Part of a small language model's weights.
Training: a variant of Muon for these matrices, 487M tokens.
MLP neurons of a small language model. Each row is named by its layer, matrix (down: output weights) and neuron, and shows model dimensions 373-436. Each number is 128 + 32 x the weight over its row's rms, rounded and kept within 0 to 255.
A block is one neuron, or neurons of one layer that tend to fire together. After each block is what it responds to, as a language model described it from the Wikipedia text at the highest values.

L3.down79 [171 166 141  95 118 177 178 186  77 122 126 149  72 132 119  94 116 215 151 132 123 137 135 127  95  87  59  98 149 127 164  79  87  65 137 162 132 137 122 165 188 119 167 152 184 104 154 195 155 179  92 185  84 140  46 167 153 113 152 194 102 150  93 154]
L3.down203 [ 73 106 166 158 103 169 104 107  70 142 166  96 174 103 154 116  77 106 119  97 107 144 113 109  62 134  83  73 138  98 128  68 110  76 141 152 184 134 143 166 129  95 104 160 106  82  90 132 184 117 184  96 113 182 115  86 151 197 140 136  86 180 124 132]
L3.down408 [122 121 148 189 172 145 111  87 142 126 156  90 132 126 169 176 117 172  94 105 154 237  92 125 143 128  87  92  71 183  76 123 116 114 147 136 147 125 105 140  79 100 132  71  39 137 140 199 124 156  88 141 138 176 106 172 112 199 127 149 162  96 108 180]
L3.down778 [142 133 164 114 135 148 123 172 178 123 156 154 127 118  76 170  74 161 122  87 178 139 138 180  93 105  99 175 163 105 134 151  77 194 160 111  84  95 147 201 127 145 149  98 116 115 145 141 116 118 154 151 134 171 117 147  87 118 169 168 148 128 166 103]
L3.down1156 [142 146 180 143 165 153 199 175  95 133 105 153 113  82 190  91 133 108 197 135 100 122 151  98  95 125 136 149  77 167 126 146 123  61 153 154 128 130 158 147 143 130  99 158 127 119 158 152 201 135 125  88 114 113 124 148  78 101 123 107 103 118 111 139]
L3.down1509 [ 97  90 167 154 138 102 143 106  90 147 190 113 128 134 139  49 120 168  69 148 115 105 111 128 129 114 100 157 125 199 150 169 121 137 137 110 141 166 139  72 163 129 118 114 128 118 117 127 130  87 128 110 138 158 166  88 132 165  82  79 124 121 170 177]
L3.down1566 [128  86 175 142 152 147 128 138  36 150 145 150 159 170 170 159 133 133 127 152  65  98 154  84 159  96 140 122 111 120 130  71 112 130 156 157 108 118 158 140 129 163 119 200 108 127 143 146 157 104 175 143 205 100  85  89 108 171 107 183 122 157 108 125]
L3.down1766 [125  46 120 106 155 109 126 171 105 161 106 133 113 109 149 104 123 165 127 141 116 178 147 158  92 122 173 158 162 146  81 194  91  41 114  98 142 134 124 145 115 186 126 160 192  83 123 104 135  93 142  93 112 130  94 181 180 145 163  95 132 147 162 127]
Responds to: Prepositions and colons that introduce a place name or destination, as in filmed in, born in, moved to, located opposite, Venue:.

L3.down23 [ 85 158 130 171 127 122 148  90 176 115 154 138  96 122 159 149 110 132 135 147 110 181 141 140 139 147 106 135 105 146  63 125 165 125  99 168  53 135 115 180 116 127 143 142 132 162 130 133  92 110  65 115 134 103 148 181 149 153  70 171  54 197 144  79]
L3.down24 [138 170 112 111 154 174 161  61 194 110 104 118  79 136 114 132 146 129 153 106 158 158 106 154 114 134 147 155 129 160  95 190 114 106 145  68 109 129 103 201 146 152 129 139 196 132  70 174 150 153 143  96 124 149  61 160  87 142 120 164 115 127 164 146]
L3.down312 [112 136 106 107 127 182  59 122 133 101 126 154 148 123 112 125  79  99 113 140  90 122 174 126 176  97 111 109 148 142 158 118 112 106 100 151 130 147 201  70 187 138 152 137 108 189 119 158 122 119  98 105  64 174 126  72 132 123 189 165 118 156 147 135]
L3.down847 [105 155 159 108 129 182 167 112 125 123 111  92 106 130  77 134 137  79 105 151 124  69 127 135 127 134  89 112 102 132 100 107 132 149 131  31 133  63 119 141 169 124 154 134 125 127 102 185  97 165 151 101  60 115 113 105 126 153  98 162 167 118 167 164]
L3.down934 [124 116 171 157 130 133 103 173  98 152 190 139 148 160 116 108 106 130 153 106 179 178 112 113 126  87 124 170  81 124 138 203 119  94 189 131 112  89 127  90 110  89 126 102 144 122  92 117 120  97 110 104 169 128 163 114 171 114 120 111 121 216 173  60]
L3.down1027 [105 118 133 110 129  95 155 190 158 163 117 108 125 150  79 157 144 141 120 111 133 150 153 142 110 152  49 130 112 149 138 105 158 138 149 100 162 146 151 192 139 124  86  89 119 187  94 147 130 121 140 113  88 192 132 111  76 155 124 162 128 159 119 109]
L3.down1041 [180 159 149  94 145 117 100 143 204 168 169 113 124  92 211 172 116  93 103  88 145 116 128 111 168 144 165 113 108 206 163 105 166 114 139 109 154  64 120 158 106 155  73 115 113 164 139 160  99 110  51 179  87 179 110 147 160 114 163 167  90  95 133  95]
L3.down1408 [126  68  99 156 143 176 121  42 128  88 142  69  98  77 129 129 140  93 105 120 138 127 174 174 127 123  64  87 143  99 131 152 188 135 114 134 122  67 115 188 147 110 166 151 144 128 120 167 107  92  97 156 115 101 163 165 178  84  87 124 126 184 118  89]
Responds to: First word of a new sentence or clause, mainly existential "there" (there was, there are) plus In, This, As, Her.

L6.down2028 [ 74 112  70 164 173 128  93 170 101  82 104 120 129  71 144 167 179 129 131 146 104 184  97 100 129  91  77 147 139 168 132 141 108  55 120 111  76  73 118 119 151 124 138 157 135  94 103 184  70  60 133 143 133 108 105 113 141 203  80 125 118 134 107 176]
Responds to: Prepositions in, at, on (often sentence-initial or after punctuation) opening location, time or circumstance phrases: at the city, in Baltimore, On March 5.

L6.down1466 [128  97 109 171  92 147 140 117 142 165 147 122 151 107 131 129 187 113 144 123 123 164 114 184 141 125  69 142  86 132 132 157 161 105 119  89 147 169 142 163 130  78  85 129 100 167  93 177 118 176  89 135  84 107 130 131 146 161  96 118 124 127 114  70]
Responds to: Mainly existential there opening a clause before a verb, such as there has been, that there was, For this reason there are; more weakly, table pipe cells.

L4.down415 [ 83 161 115 152 159 145 124 126 124 129  84  50 100 184  96 103 157 120 139 129 168 139  99 112  89 198 138 135 171  72 109 117 123 131 119 109 134 144 161 132 149 128 133 122 171 136 119 221 172 138 162 119 160 115 178 168 105 128  72 178 159 101 102 151]
L4.down944 [165 175 148  80 125 162  89  89 163 120 118 170  99 124 122  94 107 197 126 177 173  77 149 152 114 118 105  55 143  82  92 157  93 128 126 175 122 159 114  50 122 134 121 137 154 137  89 151  96 180 124  96 154 123 165 131 112 173 120 124 150 162 126 126]
L4.down971 [171 170 134 127 118 113 180  97 155 109 107  79 106 109  74 127  78 127  98  96 169 153  99 105 106 142 142 165 106 103 122 104 135 130 140  55 154 206  98  67  73 130  67 226 105 100 152 117  92 107  84 119  97 121 130 182 135 126 146 153 141 148 110 129]
L4.down1124 [ 83 118  91 160 100 109 167 156 170 179 185  99 202 161  72 136  85 156  78 146 120 195 150 152 119 185  80 100 181 175 119 128 157 152  66 172 130 167 158  76 149 119  64 132 155 187 144  40 155 155 114 146 139  82  78  91 173 107 164 114  55 165 123  98]
L4.down1233 [123 167 133 143 133 100 103 102 158 128 103 136 159 123 143 142 191 156 127 106  75  96 137 155  50 115 141 147 102 146 122  76 220 154 107 202  83 162 164 164 175  66 101 119 109 150 169 119 157 125 128 165  96 156 170 161 153 106 126 173 126 165 132  93]
L4.down1391 [167 120 123 131 105 111 110 144  99  87 127 152 172  58 114  68 103 116 145 131 106 161 137 103 132  69 136  93 142  99  82 110 145 113 121 111 152 181 127 132  89 123  81 120  66  98  91 153  82 119 130 118 180 143 167 144 147 142 118 145 128 154 116 156]
L4.down1800 [207 134 110 109 147 127 169 144 130 105 135 136 142 158  92  78 105 155 138 133  64 136 120  90 149 121 137 127 100 104  38 145 127 127 153  96 161 106 191 111 148 178  85 149  84 147 102 169 143 118  90 133 136 166 148 136 131 122 108 126 111 178 125 130]
L4.down2037 [116 108 145 140  80 126 146 118 123 143  64 104  97 146 116  83  97 143 138  77 100 130 172 152 157 132 102 137 147 160  59 120  53 139 111 128 146  92  74 115 103 168  90  64 165 105  80 113  93  79 149 121 116 128 131 129 116  75 151 117 153 164 165 142]
Responds to: Mainly "by" in "Preceded by" / "Succeeded by" / "Edited by" infobox and list lines, plus "there" in "there were"; weaker on table headers and list items.

L6.down1031 [158 126 109  88  84 148 133  58  95 141  74 130 148 115 110 131 126 132 182 110 131 153 105 131  89 125 119 166 146 127 165 112 140 116 137 138 106 114 162 117 128 140 102 135  85 150  77 185 151 128 164 188 149  52  80 102 136 141 112 123  98 157 109 177]
Responds to: Closing == of Wikipedia section headings (Background==, Release ==), plus sentence-final periods, caption ends and clause commas before new text.

L3.down12 [177 192 145 107 152 175 112  96  97  74 126 205 170 104  75 113 104 168 156 128 180  84 148 110 173 140 119 141 137 191 111  57 122 123 164 189 148 137 121 160 185 157 118 120 161 174  76 125 149 107 133 154 126 191 117  57 112 121 116 134 157  96 161  83]
L3.down508 [136 140 169 120  89 152 137 100 192 209 130 160 122 163 125 124 109 134 102 136 104  83 101 120  85 169 151  94  99 100 115 143 144 100 136 131 166 123  55 141 123 131 169 162  79 136 182 122 100 163  80 111 117 130 146 125 124  87 158 124 143 135  96 118]
L3.down979 [119 155 111 159 164 125  91 106 127 189 154 110 100 105 142 145 148 169  76 145 155 155 138 142 126  74 138 121 176 106  85  76 115 108 106 131 108 145 177 119 113 135 122 133 134 129 124  84 174 162 107  76 132 102 145 103 151 143 102 148 112 160 138 121]
L3.down1088 [135 123  85 118 112 171 127 116 117 174 132 109  53  38 163 144 138 137 114 125  76 139 100 137 148  91 114 136  86 128 114  96 159 116 119 140 145  47 191 158 176 160 176 111 103 108 146 131 169 141 178 172 123 122 125 103 101 122 125 136 129 139 135 115]
L3.down1146 [105 132  86 103 167 113  50 149 127 100 150 147 150 130 110  98 158 188 135 114 107 111 158 129 167 130 169 134  72 179 144 150 136 149 149 156 123 120 164 148 100 171 143 125 154 144  95 115  87 135 164 133  59 153 154 101  63 143  96 151 127  78 110 125]
L3.down1271 [107 158 151 112 115 136 172 141 138 145 146 129  99 135  51 101 169 123 166 175  83 170  98 122  92 141 143 143 147 111 124 139 152 127 117 157  62 106  96 172 123 200 128  74 117 107 131 121 119 152 148 155  90 151 108 126  91 128 106 128 144 156 143 129]
L3.down1535 [121 144 143 105 138 147 149 179  46  46 142 129 122  55 168  97 144 172 168  65 169 161 183 136 138 179 154 201 116 141 133 140  77 160  96 114 182 174 108 148 135 105 128 143 142  87  45 169 130 162 138 141 114 183 132 137 139 133 121 109 116 135  82  96]
L3.down1579 [145 113  98 116  98 144 136 125 186 163 125 120  93 116 157 125 133 119 166  86 103 132 147  92 131 130 149 126 110 124 120 150 113 148  92 156 149 110 115 114 131  93 100  97 139 105 144 120 122 125 128 109 120 122 128 112 115 123 124 111 178 113 148 110]
Responds to: Final digit of the seconds in geographic coordinates, just before ″N/″E/″W (e.g. 0'1'″E, 2'0'″W), plus the closing " =" ending an article-title header line.

L4.down665 [133  90  73 120 126 153 100  81 158 131 159 182 131 161 161 128 200  95 137 109 109 143  91 166  97 129 142 177 150 142 159 176 173 107 144 103 150 148  93 158 160 101 144 173 124  69 153 160 138 162 152  76 151 132  83 157 130 119  62  95 112 164 188 171]
L4.down992 [ 96 147 108 104 165 110  94 124 141 101  94 101 138 122 150 116 141 151 162 174 168 124 190 154 133 164 145 156 142 146 147 148 112  98 101 162 128 155 171 160 136 162  87 188 167 124 132 165 147  98 137 154 124 113 154 132  81 170 151 146 117 122  93 173]
L4.down1090 [135 115 156 153 103  96 117 155 123 119  69 103 150  78 116 122 144 135  61 143 123 122 141 144  85 136 143  75 114 153  81  29  89 141 153 174  72  79 129 129 133 161 107 173 180  87 110 142 143  89 137 124  81  96  87  93 138 179  85  91  68 125 108  88]
L4.down1267 [127 127  54 113 110 123 105 120 127 111 190 136 154  92 115 131  96 190 150 132  80 110 154 162 125 126 108 112 111 133 152  89  83 153 116 169 134 109 149 123 133 137 136 107 118 162 126 111 137 132 104  66  88  60 121 145 100 115 110  94 179  74 126 170]
L4.down1704 [154  99 112 105 131 198 138 112 120 101 207 101 141 128 108 144 146  65 171 172 119 159 140 114 141 149 126 209 124 146  76 123 141 115 182 138 118 155  74  52 160 135 161 108 125  73 132 149 146 155 137  90 113 147 117 134 119 208 137 144  89  98  93 155]
L4.down1937 [173 118 124  98 151 137 131 114 123 132 113 162 178 162 132 139 156 109 148 117 122 187 102 155 137 126 168 158 150  45 126  80 142 144 134  92 131  98 107  64 123  95 172 104 157 156 111 127 131 120 132 144 106  76 152  82 146 148 177  99 115 142 144 117]
L4.down2005 [102 149 132 133 129 115 155 154  90  98  84 131  97 174 153 130 125 117 101 121 132 137 110  69 141 129  81 205 164 132  99  97 141  63 101 135 121 130 102 108 101 115 125 189 127 109  72 179 133  77 104 146 151 119 133 112 135 153  99 118 161 165 100  96]
L4.down2039 [121 144 143  86 155 153 172 109 104  95 114 189 115 106  96 220  79 227 162 107 134 138 116 148 153 123 118 109 120 111 153  99  91  48 130 167  85 151 128  82 100 116 124 140 168  95  89 123 136 133 149 156 149 106 126 121 110 118 112 166 104 128 105 156]
Responds to: Prepositions, mostly at, for, in, just before a named team, institution, place or time, e.g. played for, fellow at, climate data for.

L4.down148 [133 177 137  86 146 167 105 149 141 115 102 139 119 142 125 105 133 121 122 123 162 119  59 112 144 127  93 111 100 118  82  99 124 128 154 146 152 156 119 112 142 225 106 131 164 151 154 175 130 146 161 126 144 124 121 155  98 109 124 163 172 118 176 158]
L4.down213 [110 133 131 135 117 152 132 185  82 132  89 164 128 150  58 132 124 121  81  53 121  84 149 125 126 105 125 120 146  61  48 114 167 142 157  99 134 166 155 131 122 204 147 178 160 104 139 127 185 128  56 125 183 130 136 122 177 148 114 157 126 181 119 133]
L4.down374 [166 136 123 129 158 167 133 132  91 157 161 171 165 127 143  95 132 154 167  60 174 135 118  71 123 102 156 172 116 131 192  39 105 153 153 103 171 104 125 133  95 146 142 172 122 112  72 166 159 147 149 100 190  78 148 140 111 161 155 141 121 117 111 132]
L4.down597 [164 140 103  86 127 126 161 130 129  90 126 133 144 103 154 124 122 133 117  93 159 117 131 112 143 136  73 120 114 147 127 105 144 160 139  94 146  94 121 152 126 106 181 116 107 107  88 163 113 127 160 146 134 114 127 161 126 119  85 151 174 144 113 170]
L4.down819 [101 107 153  74 100 153 135 166 144 131 123 136  78 109 173 151 120 147 117 142 155 123  68 141 115 128 157  75 174  93  67 118 121 140 122 157 132 112 180  94 122 187 118 120 144 122 173 107 131 106 138  87 118 142 132 169 146 103 170  93 146 161  90 108]
L4.down1044 [117 120 148 144 133 172  82 122 183 164 107  70 143 128 221 177 125 163 132 103 125 120 138  81 152 148 134 202 122 108 106  86 117 161 169 128 163  93  96 123  88 182 150 136 128 128 158 101  79 183 156  92 152 160 177 131 174 122 131 143 147  42 152 154]
L4.down1324 [158 166 130 123 188 158 182 110  68 136 113 126  80 132  99 151 146 116 157  74  96 155 116 131 139  99 104 191 130 135  70 106 144 103 144 176 150 148 117 134  59 174 167 175 162 104 156 171 165 155  91 107 118  98 126 188 130 151  98 105 119 128 162  70]
L4.down1879 [171 160 148  87 116 179 182 125 123 173 108 116 107  90 102 101 141 152 127 124 153 159 117 137 117 124 177 137 127 168 179 119 123 126 177 109 118 163 105 100 122 146 154 118  96 206 107 130 155 141  85 129 117 140 125 113 156 110  86 137 182 108 123  91]
Responds to: Closing "=" or "==" tokens that end a Wikipedia heading, mostly "= Person Name =" after an infobox-style list, as in "= Iain Dowie =", "==Example==", "===Marriage===".